config = dict(
    vocab_size=26802,
    hidden_act='tanh_gelu',
    norm='layernorm',
    parallel_block=False,
    init_std_up=0.0264,
    weight_decay=0.018,
    max_steps=7909,
    dataset='wikipedia_en',
)
MLP neurons of a small language model. Each row is named by its layer, matrix (up: input weights; down: output weights) and neuron, and shows model dimensions 176-303. Each number is 500 + 25 x the weight over its row's rms, rounded and kept within 0 to 999. Numbers have three digits each.
After each neuron's rows, "fires before" lists the tokens most often just after its 100 highest values on Wikipedia text that the model never trained on.

L2.up729:469480483505506483498513489469502521503488548511496460460497502461498522531496533485487540500488459498507478512484473550502527545518509495470467489513505507517549515492454492527503579450515512482483497524470497541452452525498510468460527546503524564492522508525449511493497450483525516492492529469508532506477479412490506503507519489487558525552539490494475513500506491509514540472491
L2.down729:472534514494484497457494531537481524453498498524500497513498506484511507510504481498487513519448497492521519522528533538472515480491498499517478527504471491499505521473513467486494520487494472502471498494516462492478537497504490499579512499527521501535470526494446455604478479501514478489481466481501507514470550563480485522490458493498550503479447551512486498491572483505463492504471
fires before: "|"

L2.up537:522497530529487479566505525491524521553529497553491507485528487508509513463543485506516506512484484516484481463485465501506491488528497512521525522477487546504520470496472503508514543501517505509513524451501497491500491503506514534501472491474498480496492509488480477530527534492523502515480526542513488518516489516451538494518509543458502498506533514481493523489495513519482502496524
L2.down537:475526475573492489522452492499502537502480486499503549519537508535490516504512498529496527474503517467511464515503469494515528476513502496548512495489475479528470474497474473505487463510526441501466483472542484501493489498485538526507490490513468461510482492462505458494507512492526473463464480550527485543487487515496506478517463477490472449518501483461502489494492487517507571523498
fires before: "==\n", " ==\n", " life", "==\n\n"

L2.up159:494500516496534496506506501482457503426473488492484494524504462485515473501498517504495600528478523465506518498579501519468506483487446485496551480467476472507495517548459484478533528522481463531500471530532528511498526500495542474541498476495493491481504523484568498544555520492504518481455546503514504466479506492496528482501502497502520478476455457528440496494479492494520530491519
L2.down159:450467540469509496519474491511529442519464499526523503523519515472495449499534511500499467508492529507502528500537491524485491488540468499520536476488491505479480473532481524470551530519481487494491473497490486499499499491509508472530456487484538522493503531479570486511485503507516515515521500515518483514526513469449513474507536497494528530527490496525478491554465528484473500488535
fires before: " is", " were", " are", " was", "|", " |"

L2.up1837:505514494494511491494553494422517508550546474518486519520492542476480483554560495473516511495513516463490487492514529485497513476480518538499555538501454485473467490496468463503474510433503538500512501481526494495473478497524482541488507510487494498547492469502472488562468500506516509511516490513507562515515536489483505542489514508563489502506473532558510497518502529518523499467505
L2.down1837:529534524492521468440494502543458551546482530549513515502509532487524511472452488501516490504492528525517522488498517508487472444541493488574484495516522527476533494463503516539513476438514478502466470540515474503512510483479513474504498503518527465502483532467445513428476536485502465465449498451493508459509532481507518501514456482502511496477503489507480469505473477488476490508477
fires before: " |", ".", ":", "\n", ","

L7.up875:517491451446490517509522484500498504477520513515473474507495476508473539485504429480473506504489512476524463517503489517525521480501503488514502552500511508471508497483494481513483488517514457496510502508527506515518481500504465480449458528465502488506492550559541548531523512521488483475506520490496472479509472469454483506472486529530551485447504509500519499498519511479456510487486
L7.down875:480523481463484496461541484491498508496510483489495546537530459500497506498494556482526493473465522478482484450532484494497486502476473472483544484483517494491502499490481481529482548493496474472541476437478513484532513486505479519527506509505533500437477470523486515507487507531476492465535499493516489505463516515492500496523536534492526509504478472516460473517520509500540518545519
fires before: " |", ".", ":", " of", "0"

L2.up1594:581491475511488486530487496498549484500490518500487516466487499497520501510493472450459459499478475486529516470443481522462490472508535509500532502525492519495479478472469479498523479509499517522509496515427476465466515511497448485494496537509464524474492507422468493506463507535541457476512496484501465518510512464507521481508506511490483471482481485480553542507477515485482511490505
L2.down1594:527497502489496504510487491505489502496507506506493495496491478506495492508506489493505494506499511493519512482515502477506503505496510491487498493503517516508495513510497530494513502494521517502489511495473491485472479499481489521499507514503507515492496504499504487503498501515516481502491508496498496498483514489482518496502493510483494513505491508509472497488494500502511507506505
fires before: " ", " |"

L7.up1728:515497521505485517456485526458572531511506480506468486521445465490499497510468470477554498513464511503474551519511489460539483502505506479439468475522484518465518529501531496519439531472510520469531440482533466506500519508461515483518533497489483518479510494505510510514504499549504490461546483513511481497459510490510487515538461533464513456490438505480531446506488496478462522492541
L7.down1728:497522522492501512522509494520488502506503508500445518501525461468516501528515509478483506505477489482472471517537474540505543507530506478481521468506510474430500529496483518486514492464503492485512503475514491450472519488526465481546526502526485499446457504487529488498505550480520548518523433502545489493505498494524498501513524466499500494513511477503489461491430507445478523508472
fires before: " ", "5", "2", "0", "1"

L2.up1453:516483481506530489497567482532502507515518487517520500555488493529466469483485535512505459480461498492559485511477466486489468472436507512497562522505522504527475510445464496455475516482529535529521503517506523482502519492475492494506478482474499512481525472490455511519543507508523490556515520469456548503513530458503473554537505504493503455503501525524511494457545518503486487513552
L2.down1453:497469505497501524480519530498473526519515484507484530486519499499516501533463520503496483463538488508517522530463502535471492498466465498478541494503532523492493517480493491480494512490516526508494486508520530481528500499489471469513480509511520562499501447539473535505473504468463496441498493510504529503486520473468432532509524514508459495501447499463509512459510501482475469533543
fires before: "-", "|", ":", " also"

L7.up1396:489496500487477483473527519538519518452475545518501534517464515485468568468467504496473505481486524499517489530540479522520535499500502517517520504467510515497527529541496477450498474473517479502479518545468497505478491480488524514481524528540508485487518503465525491491512467511542526494439514487575497473479535499513493519475511491486462520505460487502467492554479487524478494504497
L7.down1396:484487480539428519479523471486484477486490493504489523543511501435489508491501488519486522529465482466530473504519499530526499498485526496524469514549483445515491490509510520515509515481505534534520511521517525522473539503492531581545545516547536507496503500458515505510526501478486507518492449473468521465486468518514497506496488540500457486498508539510467531504494517508500514484495
fires before: " |", "|", " |\n", "3", "2"

L2.up1778:504472501481501488475495497502486518495483565488503505486493488474507495478480502483426525447492519541484484465489559518505510494462527502480582546535502486501506516491497491521520473492532504480511510471507500489488503480468488510399492476493469527477544477500482546488516558481510495519502523494504515492515523452523494517478518478476489479494495516489523474514496529491526493495473
L2.down1778:474501492484542498461492506486494531502550495507491486445499474511506472501485527518467527496509530536514494506473490551484514535461487514466535504523498527482509503514539516521499481503490483444487475497500507454464520469503482490523527466491459539481523504529476511508542507486487469527532458484515520461493548481533459550524508495508496551536482461529539549490465497530499479524508
fires before: "-", " by", ":", " ", "\n"

L7.up1855:482514490506509485537492499460487502487493487512527491538494492481488513493472503517488521482459520468493501481481516521465516499517473514483491452486465502529511497499494534494466498464513481546474557523499497495513466539508515528488492484485500487549518494478474482512476536487514504485496493466515494504516498519464495533488493514510465476482505485527518432531524533549498498533511
L7.down1855:472498496500452522510496525491499493526492478526516478504443490506533480492481509455501490492524479456510512462458498526466505530536537436552481476475530517465518531476483510527546535501461532477517481501469471471531542471513471518516511470479481447510471505515501525500531502513495490527493526468509483494475488491503505480513490478506536515452498525525487502458498515533494563484508
fires before: "0", "8", "9", "7", "-", "1"

L7.up1784:492499446502455483504476470488462488476477470531483474501504515547490478482518485525472514522541491510464477508501479529478491500485463457543490521492510481505493520510508510515499497483524522490480487518492512497508510503511502501485527486496498509463472537489513500494504537538519516506509470501501447513489509520470487459539483486520449509532461511485555492514469518529466502569483
L7.down1784:510494496471520479487455481474492491463497512454517510484561480523530529519525546518532505538508507481452517523520504493501516501491534511524470473527461462494509521467515475492487498504512502483522536510536494510518532449477527514526487494495488540518492457501505526520522509479527513502503536517491507473491523482576485479509463517513441488520499498488512549472482545505542490499494
fires before: "0", " |", "7", "6", "5", " |\n"

L7.up321:493507520506490465492517485515532475500507484465511470533475479459542477512505472496499514526547536488487495455479525476507493502528483473511531508483477476519505486535514484509542467499477516456506484497535507520523515472480517489507497455547509529467504460480508520465494495506467499497494464510488470506519513469519547533495510502537502504494487511494518489482477464464486527546467
L7.down321:486519490469465496498499510487467540484477457507511529489512510482489505518500522516488507477471515439480513507496503514507493505509483500488516461548514491506513537491477473478532547530496526479496455506478491514470454466489532484471485504489514519535532464517509467481531505525496480507484489475500513479527493519522537447551514468467489474500492518499516542480437497483517490483506
fires before: " ", ";", " |\n", " |", "\n"

L2.up629:526455534505544477494514499492493529483491504492486466523512461496528499522501473467497507502505512517522528456475504478472492448462508484465530506487470510506483483491512457491512476488477497515497458524477486519507468485520506491475488470501452549516478508500446582535530491517522501531501509526534487496504508474455545491506495494494498496518451507524508498515459534475488520523449
L2.down629:514501493483532490475516503521523485489488491495515512490474505501486486497498476479531530519515526577530460460497502447524493510504493484478516531516472493483520493508460483523510487532454487503490472471519453532529412490504489479500526489491495512523472501497523510497499509515510508520563489507511480492512548513501486522524507481501499517510456554525494561511516523463444489514456
fires before: " |", " |\n", "==\n\n", "==\n", " reception"

L7.up1817:500518483515508535560611552475535487488510519497459505499526508489491543511504514471459457453510493476477497518500489536581479499501507475510472512489522514491492522504516512492497525520492510468545506520493498506507460504519493507480480506461550482504529523537558512479484524496503491510529526495520504477486512515489536515505486435509549473525496500515489512515479551504527511512507
L7.down1817:481499503522494496530491534472500537532491548499513482537469488504509513486509528509497467498438493515507513519492490499537493497527502510489487528463501483506477529475550452508534482467505499486490541509490498487486499497530493535537542502502525546462540450513527475471502475523549526492514523530531535513480548498514508510504448504532500518528512504479508514501528503479514460493484
fires before: "|", "|---|---|\n", " year", "|---|---|---|\n"

L7.up423:500484541464475502458488510492459524493488536524545526479508475501531485481501489514510533438484519474514504512478510500500520488469493488488447521516486501521454504477484510496495524502533483495512526500506513519490473472493484526481499525499546548487495477499474499490477487494506511474487488494507497531435484531498506469501507416522491538524443484508492452479490523488494479459526
L7.down423:475526514483490466485492472474503554505507518532546473518511496463477447513508519509459492499499496485459505522495509523469484521521477518471502519517519513490511474499495479486501501496455526490522442488506521482479516524498515448462476478475483472470495526497528469509499416553529470500461477480538543550518477500506538500556492475521491473541468470471516511506520481505523480520484
fires before: " ", " |", " |\n", "0"

L2.up1900:541505480501516468509515537537519541476493470513529484521508479514519503520470503539488476481477479480477528531489506479458537519456496472550484481479511481460497522470511480487519496511485513473516485501519566501516473496510493529505496482526494518488496494486458518491491507517510507514491498467500486502542515474533507456515484475554492555530479501517482526479503491465479488514496
L2.down1900:538485509527486513500494509484498545552494494535550522538479482502486473542483511499506499474486482510570523518498507556502495472541470464468516501452514481510467512509453528517498507476492511429456479484454532485526530521510537479459549488481496474519480476470482497488467526504475498524482484477534465514470508501521496485507457522527526495496493515458519530493515477505456495510488
fires before: " |", " (", " |\n", " ", ")"

L2.up463:538481446522522481518540496546507491534498510528506523500482528488557542503479511509494499480509440496526525510490493521491497476500527466489507532482490538484512442467497497506543492495544517485495487514445520501476476474491437524474470463518510502465509535472465457507467583563504484493530480500483480521469518503517540497531465490493503493485476431453546489538564454482512476497455
L2.down463:551488496494487511520499514518501493502520495515514505518502522500481518502487513503502483504512457498515505478503469498504488485507493496490496501499524510493505489499485509507539505509512538483499484483483514516480484502497494552485493482501486506487475506480481500485498509513516482498480511491467461516474519476461498505521486516517483525500466494470492483534526503490499516529468
fires before: " |", ":", " by", " to"

L7.up980:513521493488480490509473486518485489504503514560507488512505514463509553526478523457488537513537506492499493492545476479468501484480470471451577495518488509491555497462474506499522535467508530484451499497465517505505518455488512487465487531488473497480543505511510513459497515472520509473520508516488510494536488531530487509491510524508535486472546490512537520532498496536493513449453
L7.down980:509527529478519486494511491545450508536465511489455516509465486543475506519526512462538510529528505528500483524474504462479509482467543471476488549524466478500504516470516520483477503511493509450472478517472441447525494494453475475488518458512512502457493505523489520424511497492514504490484509477535484529443490480415480509493526510538554550499474502503499560538512493538487486459481
fires before: " |", "\n", ":", " team", " |\n", " Player"

L7.up432:466478451508477498515513501557517487534508524508521522491523499491480514468512525476465471518479503487524501435505550479511481492506486495505516500487474520469502493484478489533484514534489533518489526478478501447493504491499489489455469515518487502478476525500489533465529496517492511514473484457501470508489470526531492497504490526528544514467502507493477461510545501504470510483530
L7.down432:490469495510505524491493509539558500456517500495489544554490501515503490511455487489511521534485511508557540520518541500472478509480464485491534484489457502495498498523472529520534511508476518479501517503518469464497475498503461469515526514527488494519480492469501511484509493459510483506493492484506509527513499528507496494528458496503524512495467501488459537502491467504514442498502
fires before: "9", "0", "-", "8", "7", "3"

L2.up1389:505503509484489514545532497489446502470505522528517509547510504530540476456502491478490488529483524468481510499491507457496481431485505488497467505502506500489543505468495509518518602478494503556523493535462526491521507526501506504473517478504504510491531492473482491505520511488493507494488523524479532445514540469500503482497471494502485553515477528485521485451484529505493469503471
L2.down1389:543520548446494486550518524488470447465505487539437497521450474492494461482481506490465472508488478499522480459541507535525514481478463500458514468513487504527531494494511515481518514498466441552525490536451462456474500521519498489463507548520518525492520465506542495508492515506491490475492518462501507465496554458479519470540527512504478478489456548501498474487515520494505495474505
fires before: "|", ":", "The", "==", "==\n"